{"d_model": 576, "norm": "rmsnorm", "rope_fraction": 1.0, "bias": "none", "tie_embeddings": false, "init": "orth", "init_std_qkv": 0.0214, "init_std_up": 0.0214, "init_std_down": 0.00228, "optimizer": "muon", "lr_head": 0.00657, "warmup_steps": 200, "decay_shape": "linear", "seq_len": 512, "doc_mask": true}
MLP neurons of a small language model. Each row is named by its layer, matrix (down: output weights) and neuron, and shows model dimensions 448-575. Each number is 128 + 32 x the weight over its row's rms, rounded and kept within 0 to 255. Numbers have three digits each. A neuron's up and down rows have the sign that makes its largest values positive.
After each neuron's rows, "fires before" lists the tokens most often just after its 100 highest values on Wikipedia text that the model never trained on. A number after a token or word is its count.

L8.down747:129111159139146156097103147142126097127143202109096119090138149100097140185114134087124102131173172126095189168098184085108176154118145156089054135083219121125108099081156165149100131106150118121143128079169124117109104155108128107071107124101167121149092206134039149093163122104125125144140093175187157100138115117105143091194143092123092180102094167094156165125145146116192097160166
fires before: "," 31, "." 12, " million" 8

L8.down1708:101128164112119119134120078076113176148078167163086098116152113174141127147106095082111117150135051147105127128162171127194157112081100120152115118135168121149116119087102184150052104085155080100192127173146127096109119086113186128092141127096125109183083154143149172141155143093109048131122067146112148126169096112102057134118114099143130104138149140137169077149138158043138153112123
fires before: "," 24, " of" 9, "." 7, " in" 6, " was" 6, " to" 5

L8.down1561:140116136148170130140076096138166180131132114141140085167180079151175155140094166093091163160149105117120192129106166102195146066193150105142119075103077137110144120101177135131142100146138145139151157112131128124100134097129113089140164120111097194078195138101102114176166176095121133184101109106078111130075132131162107121194151124132140121115149138208143120139170084110138189102129
fires before: " " 87

L2.down555:134121117167190183175146084098088140105141164129181193106135105132121152120115130119140153106128100158165108076150122147138109147178073174165180141062139087183232084125145114154111127060098083123111159096162179155173187037076195106104144169183143090170150131145145138137136112173109133101143129111122186134114073108126123141165118095108116100132147119214054191115069128062102132108160
fires before: " " 60, " |" 16, " of" 4

L8.down1993:154098187046155120158125111104173166186104070118131134162116157099113118085120108139064125076110158104146128087141143115161130157092121168086158170155105128135194122110096119158170099162216110143107157172144133100132132181116137147175140105071134121123165104120095142088050110146168057094129129155133119089127122062142132107148116153098075142152164102148202114115133100119130090094120
fires before: " " 97

L2.down1076:135162109160212156132132100085108169146129169108196084121161174121188147119110183076142128147139135117138125126103129082110135154104129100065163126151033081084146153131176173145120152122089118160149121118159097141150071093172070139065172105204119074111139096093105103104127133146148155093144097163105116129173146069122107205143137127125111180119136129142114162197107117180130064112181
fires before: " " 65, " (" 20

L2.down1263:149120207102141114169126127147098161135150168138127179161081129101136076093112095152108124066118156149146203091126098153177142145099173080036132096093074106134163180148106119140145089137146123154091162078136170162111147081116162143064155139128163189088126139133139196112127103162140093119129140153084125134080059128073100176118126153036112157167099110133139146154191141085133120152172
fires before: "," 57, " " 14, " C" 5, "–" 4

L8.down1946:128058150161117127139155124100110158101095112105108111174141183062153135165154143077139137085126130089126098082108100084087107152116141121123135116103144195154116117160126092080124167192130122141134112118137117088075139109105184131142115163084147184090128184190121120125107168096107136146109104126080074033098098140143145146199118102103138149175121128104180117127118148145130095028063
fires before: "-" 27, "\n" 14, " (" 13, "\n\n" 12, " in" 4

L2.down1649:146145122085183114112151161130054098102099137148149140140161148111113101153186080169123132138058075114144141138166164139091094119123084175077123097142159128069099138135120121116144110150143122122197110131124037108128083117125117200181057126134137142122096146118088169086134192120098116080066085094132165178175152147140084123167123127108110121133151141131106133144151126101084153158150
fires before: " to" 33, " on" 14, " in" 4, ":" 4

L8.down139:147134146113150091115132180166117142098156089173166093114129106091124105128145108150101112079137121099122114124102152109128129161121060125171103113131109113128107164121118086100152115125123107140111147149140122011047172149098138128144122131113143154149150165098104149078133066134138121116144133159102105071121110112128145125153186144111124068119167121070097158104096174127114136094143
fires before: "-" 42, "′" 23

L8.down640:188094065123090152113099089175135148160165192130177151120143140115190150117072071145118132200127113147138163092118091098115146134132125095118108148102119185113107141147137125095028151114118173103161146130122075120175113101097162138120118081145148128124169141111118120165088161134037141148149093113078139124128131013079141220144155114100131119120116070150163142120107097115159169065147
fires before: " " 78, " in" 5, " the" 4

L8.down119:169154111160105118139143104155106145074125099111082142122120148120108132142099090102158138078103112136145140087098124191079062177117110174158105139069116136125127150085150117154142185138140147162129184076152109162154114127111146154126167138130113153119034088156105136190153211156168151081176145136114097189144176147118138109127101126163117133132153127118143172110080137070092183125171
fires before: "-" 54, " " 8, "0" 4

L8.down715:090140111151160126153099137062084124124132155164167166132116162152190191126097158134118182129138104148163128150173127144158138142115091121100098147148064108129110142078172144136108145114119126138141126195156125078146111157102136110118101164088159097122121164183088162121151181126072117122149116144135156098095110119116057101101115200088095168159173110129060070095113137087094094142126
fires before: " of" 50, " well" 6

L2.down2115:140187092037135151164108137109155101158165116118138100127054125112118141101099120132110111148161069138183129146139131130138149135111038114109167106109078122123129127095120127039138113118203164151080158152155105104124138098132090121162144133166149117057103148118158122102119125151080148142087125152079137117151166132079141109151182100077145150125128112093120136122097119177128150152097
fires before: " |" 45, "–" 26, " " 6

L2.down88:149168122138099116083130109144086086133170105079175130085145125110102174108107099087079141125139118135141082114098139104095153104134173117150125154144109119056178098096108180121179110033084078172108097148188104172187138111139139120150096143131134093104160170065214101155117151123097171165124171072109106137125108145174155171133077105135123191119138123113158107177145104053104152183146
fires before: " " 50, " |" 5

L8.down788:160149071133139186090141133135102156126143154133123194125105104127101118143185125084140117102154174125147112127111126147164094155123135118151180172100127128168148135132119086108082183182083111137135146087114146118108135117065197131132084091152189179122104101133062076212161147122101107158094134070078151126071109104146051141124145144145108147174126124104084135158184153193125113105111
fires before: ")\n" 32, "\n" 30, " |\n" 20, ")," 5, ")\n\n" 4, "," 4

L2.down256:145129138157112109059158128139119140093140105140104141118159156180112170041194137142089122166112084126132124102154173145140103134118102014119151169110099143116097069033114154106127103074112072095190106144116132099181088133088072117178116098144209099136104175086147114149118167218129117170105146099072147157111161053159088078101087091133193052122116167131124088155159127125150082143130
fires before: " |" 60, "–" 7, " |\n" 7

L8.down1597:089089112124080166155117107112122157089162114131130103160092144151152119109076108124126111052166092148115142153180148119150148170165096131071105182113199111095076137147125100148120117132157111175136142127097146128144147135143065072151113078192162117139128157099194118167136113102159192161074154079141120162177151148105156035132112125112108085131166120048157145140150072126121150059091
fires before: ")\n" 20, "\n" 11, "|" 8, ")" 7, " |\n" 6, ";" 5

L8.down381:166087096150135113233173060111106173084133139116111116127186152142136109098177090121165092095094137125129114100180163105082133142148069101183081144163076124116077094125131125100111132081125115152085170169112116141152073133111111161078159052157145079132128155115090157172140100162130158160152128163176108184116137105163105146111080169168180175115145106139119120114135166121140147113126
fires before: "7" 38, "6" 23, "55" 7, "9" 6, "8" 6

L8.down790:137166178146155084152094091122150122086147102100145118119128176080126128088060093134093140127091136101109128062141135097112121095130107117112061169126143162070126166088098108065139124111086166080104221082162128099151152096157072163123154131094173081123179165120144139094186055100152164141113097124125137104158141111128127161138109145151193117140120100083158128136123129138102117119199
fires before: ")\n" 42, "-" 29, "197" 5, "–" 4

L8.down1996:172151129119174155153162096136121134057165161124145104118168041122143128139128156122070145121141084129108203133070092104069133111125116138115120130103151189127163153138149149126093122133079100144086148123121108081170108148176100131118148119106185110098167120108173118146082111031144134118146119190213115135179070112133128122144121094182141144149068141101116107102114139150160158171149
fires before: "," 23, "." 16, ".\n\n" 9, "\n" 4

L8.down279:136077156081134144194174202149137104144123136157096126173133156108106153134087104147120182142168087145147128150175153145182137180095145117095098121170150144102058162173049163102118164134110120171159130136127074165099118100116123123129157178155122117034076114156176122109162189095108222150153135137141160179093108154148108138136109124107128122142172202163118112154101109080158138141101
fires before: "," 36, "0" 25, "s" 19

L8.down937:150138076106137174147141144136103149074151117172109083133055100139149118140141135114137167120138146106183114134128102138122111145141100138110152145125164123157191183163123108141168191149153210099122181124096099062140141112156143073139155116079140075086119126089063083148155127198138121116125125019108091085129126162102122092120108225077129136092095123114087186107096168108160103120111
fires before: "," 28, ")\n" 18, ")," 15, " " 9, " (" 4

L8.down1296:117142116122105091169071141169175176150102131166137139109113134141138078104155138144054133141163127144183103137105132165134172223116161077135130108201091145137083137127058167125043137102135122175147105110138171150100143136167090111153088122049121120083131095115144174077157147081100133110125093127146169098113163106133053109126096144124111134124188171136126137115100130077146100135140
fires before: "," 92

L2.down1548:196077117104146127127148125088170073183115125085110157120122054062111101169108085151131166104069132082153148092151122111151154089095151116147127134080123140149120125140118109158100125188195175161105143147154082104102158129142146116158182109106127149155139194185118120073126131107166091122125178106084156081151149076102116150103123137111160113107119123099089156136097090142099112114198
fires before: " the" 55

L8.down1481:171130117160153104157060079065138159113086096190047130160137153103132129128123114111110168140150139119186185105213137120096139121133186191087152089148131085184097122151113091153148144113116110111102142147140119147142113146193121105073171165108120096031109153135149091145121127152146105101129142115081127164172201168108140144178122094175158135135150204183155097130061094067084171122126
fires before: "," 78, "re" 14, "ig" 4

L8.down1444:141083148081094107102119108122100135154181121135138127140131109109107099145122132073153127124143093067143169176173118090141084138190104097184123143156153151132117132096059161094076137163082156133136188131091135146116143140115115077093170088065180072126110099099139142152122116160101123136097135081181160134119095097122111139120095183154125139144177150093131139140151132132115096140106
fires before: "7" 32, "6" 26, "8" 19, "5" 12, "9" 9

L8.down687:139135129120132171136106103099156122112089122102113153100081112100176100164111139133111184111152124142159156140167130132116136048192140157141109134134182128138151139110134161129113116108131132173097140092116138166099088128161129151073167144133110129170085108119103124078138112201107134139174110179141132115100162117129145088166113184142159195120129132186093121094134143105167144115156
fires before: "4" 27, "3" 22, " " 10, "5" 8, " |" 5

L8.down812:139083098096146128121138088131143146098132213096143110174145110083129205142204089166156088132064152138184148065113085112103096134082085124142087069100151097101141161154122119127115154175078149150131142128124070106203137085143174181150178148104090147144099100148095114154179143039146173100110100171149097130093135082103077141127140102136130086172154141132107084098111130108117107066121
fires before: " by" 35, " to" 15, "," 8, " in" 7

L8.down1236:157118169117127183151148172168129106140106161158154242122143147082124127145127151122112142148108139054082145177142083092123159139115085122089171090140169123086089105100116110179138137130083116127110146115174107169162120118150097136109080130172070127125127200131139101141079053144121110163080137137085125142173122176111138051124037135192110117147134156194116142111150126118104082088164
fires before: "3" 37, "4" 27, "5" 12, "2" 8, "7" 5

L8.down509:201086194228059109181078164115137113138170138138108190108105087070149154090132148172136147100193187095100168098099136057125086107113122092068106133098125153106132116077161071164158110122096156120159117092138113108119086118123106114108115106168062130114063079101112154140140187083151119101179137105106111151110074147100092091121062131129110145085096137116118152149164104167169151113134
fires before: "0" 16, "2" 12, "5" 10, "1" 9, ";" 8

L2.down2222:177154133128115126156131223178110111150171158135103140153066130119140194106098135155100062147086065102209119092138104146168086167120116114116176134129097163111126171166145165101159084094122129151141211112166153201157137096105096137042144152129103104137143098175136147109133131142102134119122118156155148160126180105136127189116140119091107147127059150107124144103097144102172145105162
fires before: " " 53, " Team" 6, " %" 6

L8.down852:169152130109171136087140123146023118135095184156137123090105062098135128135161099154112067130111101159104137149141170130090169146129141138098128201127109108126131133122117136081126124178114194186193145131155100086122070199170130161090138142072171128134084136110115102100129143126106068160128127133099152096096088149119106160103190103147127155139197054117133122090138113149172097115108
fires before: "-" 28, "." 17, "|" 13, " |" 9, "1" 5, "===\n\n" 4

L2.down1053:146193124141148091127113114155141101157144134138145119132152121097110180145123157129115133113056134127155117097099200147146075121138153170079093123121123177138127101089116118067125162067185106162180155073124117128119118112131114081135173143099125089137136149122133188145165114084124097075170080176119117144109098145085082121133130060163088192120151191105155110095127126140173099124199
fires before: " " 48, " ±%" 7, " from" 4

L2.down1564:166140083104167135162127096076106160186225141161126125137120145153095137136154135118146121101124148108132084050194170178105135087141194164169117120104147119133114094121071161159109131187173136186148115141098104122121107158139126101113163137092118153207144081107147158183223151120114102180130190168120108161147152117118096166133169130177110124120066036096121118129086168135165119103105
fires before: " the" 43, " of" 15

L2.down1056:123165126115111094161085167092129058119108105115123131140122110119111118147135167206190111146131111145107128129151085172151176094112147141093094147110126077141165104168118158146105128091131106164156141117162128166189118139105164171153141213092179083154160187120159112112123131178174095136085098111134154113039170123119109094163119107139026178091192099174098170162112136080047101116143
fires before: " of" 27, " in" 8, " as" 6, " to" 5, " a" 5, " the" 5

L8.down781:139131100153145146154135134161099144117132150147153108142099136110135117092085035104112129156104094090100119111128067177163113178116120080128077139107103223139077107136157217177141152135129109122117111124104119169139088090110119116144122106095147158130049157137117102207114156093099103105140071100111159177138114128177138096102122115123096134139184122098113139117186180164126137172098
fires before: "." 44, "173" 6, "174" 5

L8.down318:114202138122090125094116184151084127147149128163115142125148165128148089133141170166119134118124139162108168150138111106115156135105135128125088212151144068108190104195121134145166159135143125134152101089114085221111106153133095152132166159056161107112095139163124074145103121113129120085103136105049116133134168086177125120095121177146140145172145129131117126147151128118149132129110
fires before: "4" 28, "3" 24, "5" 21, ":" 8, "6" 7, "2" 7

L8.down191:091112129114082084148142126078152118164118109102169094122133121111069118161162145137081059168161137084113129129067112127126141153165143149110124150095108121214126124130179162125142092094159133141129114109105140213136155119171099139097117140161169108152115119072154097074144125046127115113153145194141151069103118110091119109110093094139128121113126114106118124131187121110095100114116
fires before: " |" 37, "3" 21, " " 18, "7" 10, ";" 6

L2.down1383:150128134156164096198046145152121129149128147152182093116161129159115137118123102134072105134081129148159134110141120114111118097128166138079129095128177135104145128173080115063174111082163136137144133109177150154155147161135077145085155058091137101144169118146135125116169100108114165129116104146149142125134157163154104092085124108145062124152179067156120140144116109076137136102094
fires before: " " 55, " —" 9, " |\n" 8

L8.down1031:121115156147112171128146159133129142094135143110146137107100108111091093180173137125088156122162103178115119135165150165123137131126136144100143107156095117061130092127141143138183052125146167115124113096062065072105182195124121192135124085143145145106065125091162130187136108073117174136153122146199144100189120086142081201021123190112131182156167097162077095132132158118099094140059
fires before: " in" 38, " of" 15, "," 10, " a" 8, " located" 4

L8.down1812:083138039179091175070102160128150094200152133147092178165028096162071082095106048174202129165105155112144100129094133102118080129154125090126144117157102130128167110175127073128159138153173111145123108122141160145162110091131145117136170121179128102139130112136117131106127134128130070093126101037101155099163132152129135130120096135118204164068150132115149106130120090126130142166144
fires before: " as" 31, " to" 19, " in" 7, " by" 5, " the" 4

L8.down2241:192100103130124092153118147139124123097129174143066144146127139098113120127120090085084148158110202150142139105097094126133110119121087179129180111144126154121143093123143148053143110137255124128175124078125131159116108206152138111119124166123138143103102104112136074120179164185099168127100110118161122122076119152126112134131177146102186145172089116131120130082129113094124127150134
fires before: " " 77

L8.down1653:132142113131117105119193100146139081081116122137142127144086126088190166154103189075164103135127111145092151116114084037076142149120081067143120138140134131079144106128078126137044128143153129151132123086091180106157134121122099186114131161123149130115117085054151095112116134102134220168077149116152124111176174128154075143066155140181154145124134107138145174144146058135141137149126
fires before: "3" 13, "4" 12, "200" 11, "6" 6, "5" 6, "ux" 5

L8.down1830:146108097140126087093104176144072129137150117143082098113158102129091174160197087150058137121104121111093124156129114167159158120135115152109155165112109155150140155156120098137154084125127153067094051174131161026139125145136147128163134132120068138089172096115159138173112095159108125119150116130205090125084096069141122140153123102116121123139078079160151140098131170191124166104126
fires before: "." 88, " |" 5, "th" 4

L2.down2238:137126133155147176108114156123070164095112195132119139127135169177139104063117142153095149126112196117166165139153133145158113215126140113183148155085131151186094104106168168178112106091152104147168084194165158119124130106101119113173140101172192188097069105164139111097118182142147063166080089110144145169105153141178154132122121083156101150156127111131083155146137159103140114169143
fires before: "," 30, ")" 16, " |\n" 10, " " 8

L8.down2046:147136155162119161151121097108122171088183112135133090154090131131192128193160083138139117129099120109122102124176065143101142110177101083147073131143203151092096100097073128164088092126055148109110103117090105108132123132174157120176108113113197125117138094158191121115139120167125128115155088117097103125149137149126139148138117105061109091098154116141119129090121098119122141076169
fires before: "." 47, ":" 30

L8.down492:105109130119099057137140133156130132104058097090124093119051166074125087109098118123117115144120109155179081104129096127146086127139150102105126118087122139155149185092127163084107094154164182107099135105138062178099139134196135111100117130180198099147104143074121158175117151158106101078116107099148135171140143074116121143184134047143127092129120148067128130153160129134116155147132
fires before: " |" 54

L2.down391:170124175129152168148127064125096123133136136221133119136158112121115081164163207106095102098105198143132101088096162164147110128088099135139128118189114175162120183132126112123096135111075185159104126199159127156114104084109078125155093120183148056084137142096127137107150120107109116080090115141050138147188120144164094187195147098102124153074127121160155175140130156079131150103123
fires before: " |" 33, "–" 17, ":" 13, ")\n" 5

L2.down591:116130106138099060156117132129101118129150139147176134093159142114116154151180102151118134119134133093088156135114130087171089103190141137103117139122044162142131096082146197167140109125139128188143140154129042097159074135148130144097148161108114153141131119123078178138113146105218165082156079134147069143155069102113106132155109125123151145108105157098110177114094113219116110088121
fires before: " |" 25, "." 17, ":" 9, ")" 7, "," 7, "th" 6

L8.down1032:205147140128138089173084131136126158109094174157106128114099146100138185118145128119060170131121093162106136108133098126127088172132120107142119097119198151105050142115090189083142093098105087099110156139091116118153101146165113096150182153030163139105126160109108073096132175129190104107157136174113127081173114133116073072205080154121104169089146109158196141093179134150125140083120
fires before: "." 26, "4" 22, "3" 12, " |" 5, "24" 4, "2" 4

L8.down1321:140105156060171127067122108146115142162126117120165157142130142124119134113151105151036135155148138125139038123145153103116157128178155172134101135150134155133101045180161142146086136109182118137107088100127122059124131171147130135112115104096160151094132154131128175118106176109094155107118130116148066091136110125105115204109125094155124097146154087109171125134153092076091112131089
fires before: " |" 85, " " 4

L8.down1314:243145146060132122124095134120151119152126115150110098187117116150141117092108162081095187152082137187122109098098124084123168100131073141152121104135142127088146096098075147071110133092130122154067142122105127143154099097142112138131144080131105069120108069129090122132156135061150204131142128113149098074165141102029112122137127135116163119144061148090096111072195150163122089180101
fires before: "," 20, "." 19, " in" 15, " of" 5, ".\n\n" 5, " and" 4

L2.down338:118113159117120168122167103116093109097100106132136118106159133157052114163168140126181134121136111130075129142146077105144122096092100106143075185090130101143152102128138175108150100185075121127070138130147120106080122082140111076102101133075183157159134134098148202098125127206127141129181063137185094119130131201149093146123136104076199134113059102146162086087062110153104097092134
fires before: " |" 27, " States" 25, " (" 20, ")" 7

L2.down2210:135109119151075096074081078127121067092247104140156136133147106066085172138115111174131132043095123115084100166104127126148107148116100162078154096166080089085155061112110062128161107103118153140126106182112157153076096083105075135127165144084089113091114147098106135134131157197105148155168098131121120186123116157143160156079150116142151182103098146116145125161148126134115141108146
fires before: " |" 29, "–" 18, ":" 10, " votes" 5, "\n" 4

L2.down1455:127116113128123045071142166113130100116118126094134142093167150143173125113203098154088140106129098107105114126091177090125144170099158147079111128173092101155153075124098121159144051173107150143138127102142120150153120139166141133139175117099157095124134156100168131159103145114139146136136080092103083209173150083118155204129102125077177164077124162123102078126095139211133143157167
fires before: "." 49, " (" 7, ":" 4, "–" 4

L2.down233:133098106169158175116006108085163148089152147108100133085110169100110161121204186098110105126155159167159084146143094079095139170138145159101107181128159104128149127122085118145137096139137097074092134138154142152116119160141193118125172095152117134135107106126148174066166127105142096109151160167131130137120133101083128193147130093093161150091084174126068096137073098171127112093219
fires before: " |" 46, "," 9, " |\n" 6, "–" 6, " (" 5, "." 5

L8.down1675:165109116170123133182135144141105135104087117103123175081162127159112149173148043140168116146052087128160130108143159131082089117126140146174106105153121153107187162128126117123205189139161145111104103140165108122098071083165138111134163137152093100145174122123133164151123156163111113128149164145114119124170116129125119120094086150106148161115129195173109191139107114121133156150182
fires before: "," 38, " |" 35, ";" 5

L2.down1713:115122146143104099111152188135070138127137151127102147119158044176105096112112185121114118108139133172102173155090057125110163140148145130141047168085157193121198133056127161161119147099146099206147100164113113163122139087173117122134110112127113160095097104168110108119179138132156130138106168125134147136188109132091107146147118104159100176124092124113138117155123131179118140152136
fires before: " |" 43, "." 15, " |\n" 5, "," 4

L8.down423:127067177132123150156159145095091120191094124154144094147099055127157131143122136120169171135058138133120130167121067127099133118107170116088165144136172072094111070185129142091087092147119077152075159205170126141149157108108114123143133156151137105123126102161142173106104177137118121120154120119094152139149105140142094145151139121114151182217130147133121091078113170078154110164087
fires before: " " 43, " of" 11, " (" 4

L8.down12:110150035102114116105188093133117094132110138145145100113130124128159152125089107147134111130121077133135086140131119112116127157140183131195107160138151104181105109097131103174183128124158103185146173036147100127107132127098086118134099128091144158109130112110129134166162148163166119104126101123122139125140172177174091094081138099073132110143103155045130134156158121112144141203087
fires before: ")" 35, "′" 28, " |" 5, "-" 5

L2.down662:113112126134159124128100132100093116158137116087087128159094072169101079127089089142124179133090154108144120085172141189168067195105139145079153131120114148118099112104125138109112103139173126187172130148104150165162106076114069157127163131062135154112146156105160095155124140114048145120131086140111097135037098156111141146154150188121085196106126130128122156130103125143176190088104
fires before: " " 31, " L" 14, " W" 11

L8.down810:090146141144137116119101150148135098107129085079120145159148096104149137103181142162111088152149089150188102128171185128092134096131160137103101198159166111156089094141102132100066054063089127160135096115200077212098179139148118112121077180173184117117128156131125103179127144119142097101099136109070125039151134111106140132172134173130132122159164165104088085158113141061095066146136
fires before: " " 43, "," 28

L8.down1442:218169110055095114155188083162154152215123134134150195126105117149148130106081095102144165088098124131134174123125116118188103112090104131154226130167122120113105086127101133129114117112055124115172138103218105127121108164083140147129088126122106102093206102147158157141127084111143101146132119106101073107058137093130140169116183167113153135095131129188095140082136096147095106091150
fires before: " |" 40, "–" 27

L8.down1545:106102130103163149123127066150155115139163062152130123105077143106130124091074070051050149105140138103095149131160150102217122203104088153128143096130085150136086101106140148136189132201141106124241143111112096124132098091136181127055136015086184140150153127139125142134169181170152113136145086148082099058114048125118111104145094117156102160130154088139140107104113099102083112077073
fires before: " " 57, "." 8

L8.down234:189094145147193150162117125101141059128094082115087066108137123136080193117088137145114052153124116139133113131144102107104081148103203079136174079084103143128116086146121182090136157111096091157158152136105064124128125141105135175109119144122077147130213117104120123112130109140142166135091133140092136151212127109162130168097116121154166140145062126143094123107127093094171166147108
fires before: " |" 54, " |\n" 9, "200" 4

L8.down2248:162141123079060119055132117090142084095104105129129108186173140106182122114124069115118173116166119143123218146104155151130156122089122155141148171156092057206093109115173152143163075132098103101109103141055061187121127039116110118145117096114122133088163142094090094216101095063099110105077130157119114113158137127174144162157156132081102162122181081075118200103084144115079109130089
fires before: "–" 23, "1" 13, "2" 8, " the" 7, "3" 6

L2.down2025:150104132062161156105164105163109095128057113191090153164092074074101149136096110140139169114133179153094125121149116120108132079175107115118097142090135062161110140093095071134159151204164113086095150091174137100074147134096143144129100163177170214158159120165119090121135137143137102155098112215156067155082085113148182115118134093137151115116112147181171088166123081189135115126121
fires before: " a" 26, " an" 11, " is" 9, " was" 7, " the" 4, " born" 4

L2.down1129:148077128132196092059115142117118090127058113115115135105140140111133152127146113130106105128103115080179166136125108081120119115114157063109133153130131125103125152110172151114134157120094118137141082123109116072100089152046128084196124119177141144121131094160109124142131222141126118129098101136110107137143149114151124158104062117126125109121148077173150075093152109196101147081123
fires before: " States" 56, " |" 7

L8.down1874:099068188175151185149139093194173095136105059110145148164131150161130119134110122102114134097112088177127124103092092102122126131151141149033148082189144146126126073137146138146146109129133120091131096182099120107103109097128146125111085120146132060097160160034121130117148107028094136127117099067117157110123142134137113095123147166181165109114096111117133167127133092079126148124179
fires before: "," 24, " |\n" 10, "-C" 9, " |" 9, "\n" 7, " (" 5

L8.down667:105090104137081112106099190178150105126123123059185141195176145068163165124134103135109097162086134109074108173120172118155133155095111088105132141164139178106136127081040104153112130108147150138148112148127084153108163141135109143186133101110140123113093119108060102175129116151102125161025071080109116156081068109101147094163079106110164139101162145135077161107142138083164132114164
fires before: "5" 17, "4" 15, "3" 12, "0" 11, "2" 10, "7" 10

L8.down376:152133057087082085110107128093101128097110139177083168094083096099113089140128080175129071112152067121130057162139088128124183143088138125105162135137153068105132127114130108101080208113083187137162118168103121121115093041151147148156119170136154116147098113101128098138075097092086126152068095128101102099119118143082130158075135159118157124112093132121060157124093108118105144087134
fires before: " |" 93, "." 5

L2.down1981:171165139154101144118128130116110137168136130123093134074084115130147142147049070160137125128096155157074106139125134143115115113127102110099117100099115112123120051091098137061129111134087093130175187173129152147101088107121186140113105131097136115115201136157138112105121129102095157134131179061136107108128129067128106175089144148155147149107127157109147095213140114138089115189191
fires before: " |" 56, " " 16, "\n" 5

L2.down2186:196103137125106147087104070131103106149152139101091123128144152168198143127126205166137107054145168157167123164089182093207133111175181121140156126082136146059136086114114111113093147131124159080113112125202150161119154130116151146198159087047118101149105089135108159133140141147123221116108172102113092146129129109125083130106147104071157101122156144133079094103125160149128094093162
fires before: " " 41, " Total" 5, " DF" 4, " +" 4, " MF" 4, " −" 4

L2.down1429:179143149121123162145108126027130083115165126139149165109145079133135138116167084101129116138130110065115128102097161190094110140125158167080137124104198172163139120155163140130119099121111145208130110132153072091079144124122126124109112127105172092117118090072155141150117090133151087165138110117148161100088152103128082146142121093158068128133134093197177085108137155098164122141164
fires before: " |" 29, "–" 15, ")\n" 6, ")" 5, " (" 5, "." 5

L8.down962:146143178130114120187169159165141157082103178105094159129137130098203164166162133139066122107093131129140111076114122080076131123156160130150083132074159185132107130121145125127130143214104099119112118074062133103073113160095151136129042118118179148146104094085110090168107126102137133142125107205122117077107112124158136086104147198227151052103144113163140105140119134098098118137107
fires before: " is" 32, " (" 13, "," 6, " was" 6, ")" 5, " a" 4

L2.down1868:166121116113102133173108187095143054150139076136094161141136154112053123162158135153066116143115130115093193132116107083163158152071161115044109144206105120083107032100067108190126097112122078109118122090120143173111119054126160139093176160040132149143103092149143104133139099157105156116110165128150146152191106174054105132088067087130125180115088140185075077131181096138123148095156
fires before: " " 48, "," 4, "seau" 4

L8.down1929:110212086105144095128176090078158118078141135137137085106159129138153178180148154109071175120203111089159127143174128143110100122092108108123105140171130063088095130116121118160132178133103107178093147103128160149167150170144102128104173083150140099105173169139136130107157149112161122098164125127095108114173124110147168138147115091078148102048116140135132114156100209092119123177110
fires before: " |" 62, " (" 4

L8.down1021:163123132125092069142140122097084098171130105107106107139154178110134152130086130137124179124130127095108120120112083133136093123131087095123080168151176144139133152094133128139156149086130126207108128156120063121129141057093130184157059161140179153103146104177147120115134147148136064138144152132095105145141136136080096141135160089106179145084101146120150166131123177122134109172119
fires before: "-" 48, " |" 6, " OCLC" 6, "4" 4

L2.down1971:102156122042111120130107177156125142095137127128137103144183049043122170119148116147076086134166063145147133117085138158104131133152171133158125193141138158063106133144135107142091141128202145091161122137123144076147155165176134166193117084136168114090141110161141133138126126132140133157144089131142133156129111142128102147108103157159178140164124080192157129163089210149184193145163
fires before: " the" 39, " a" 12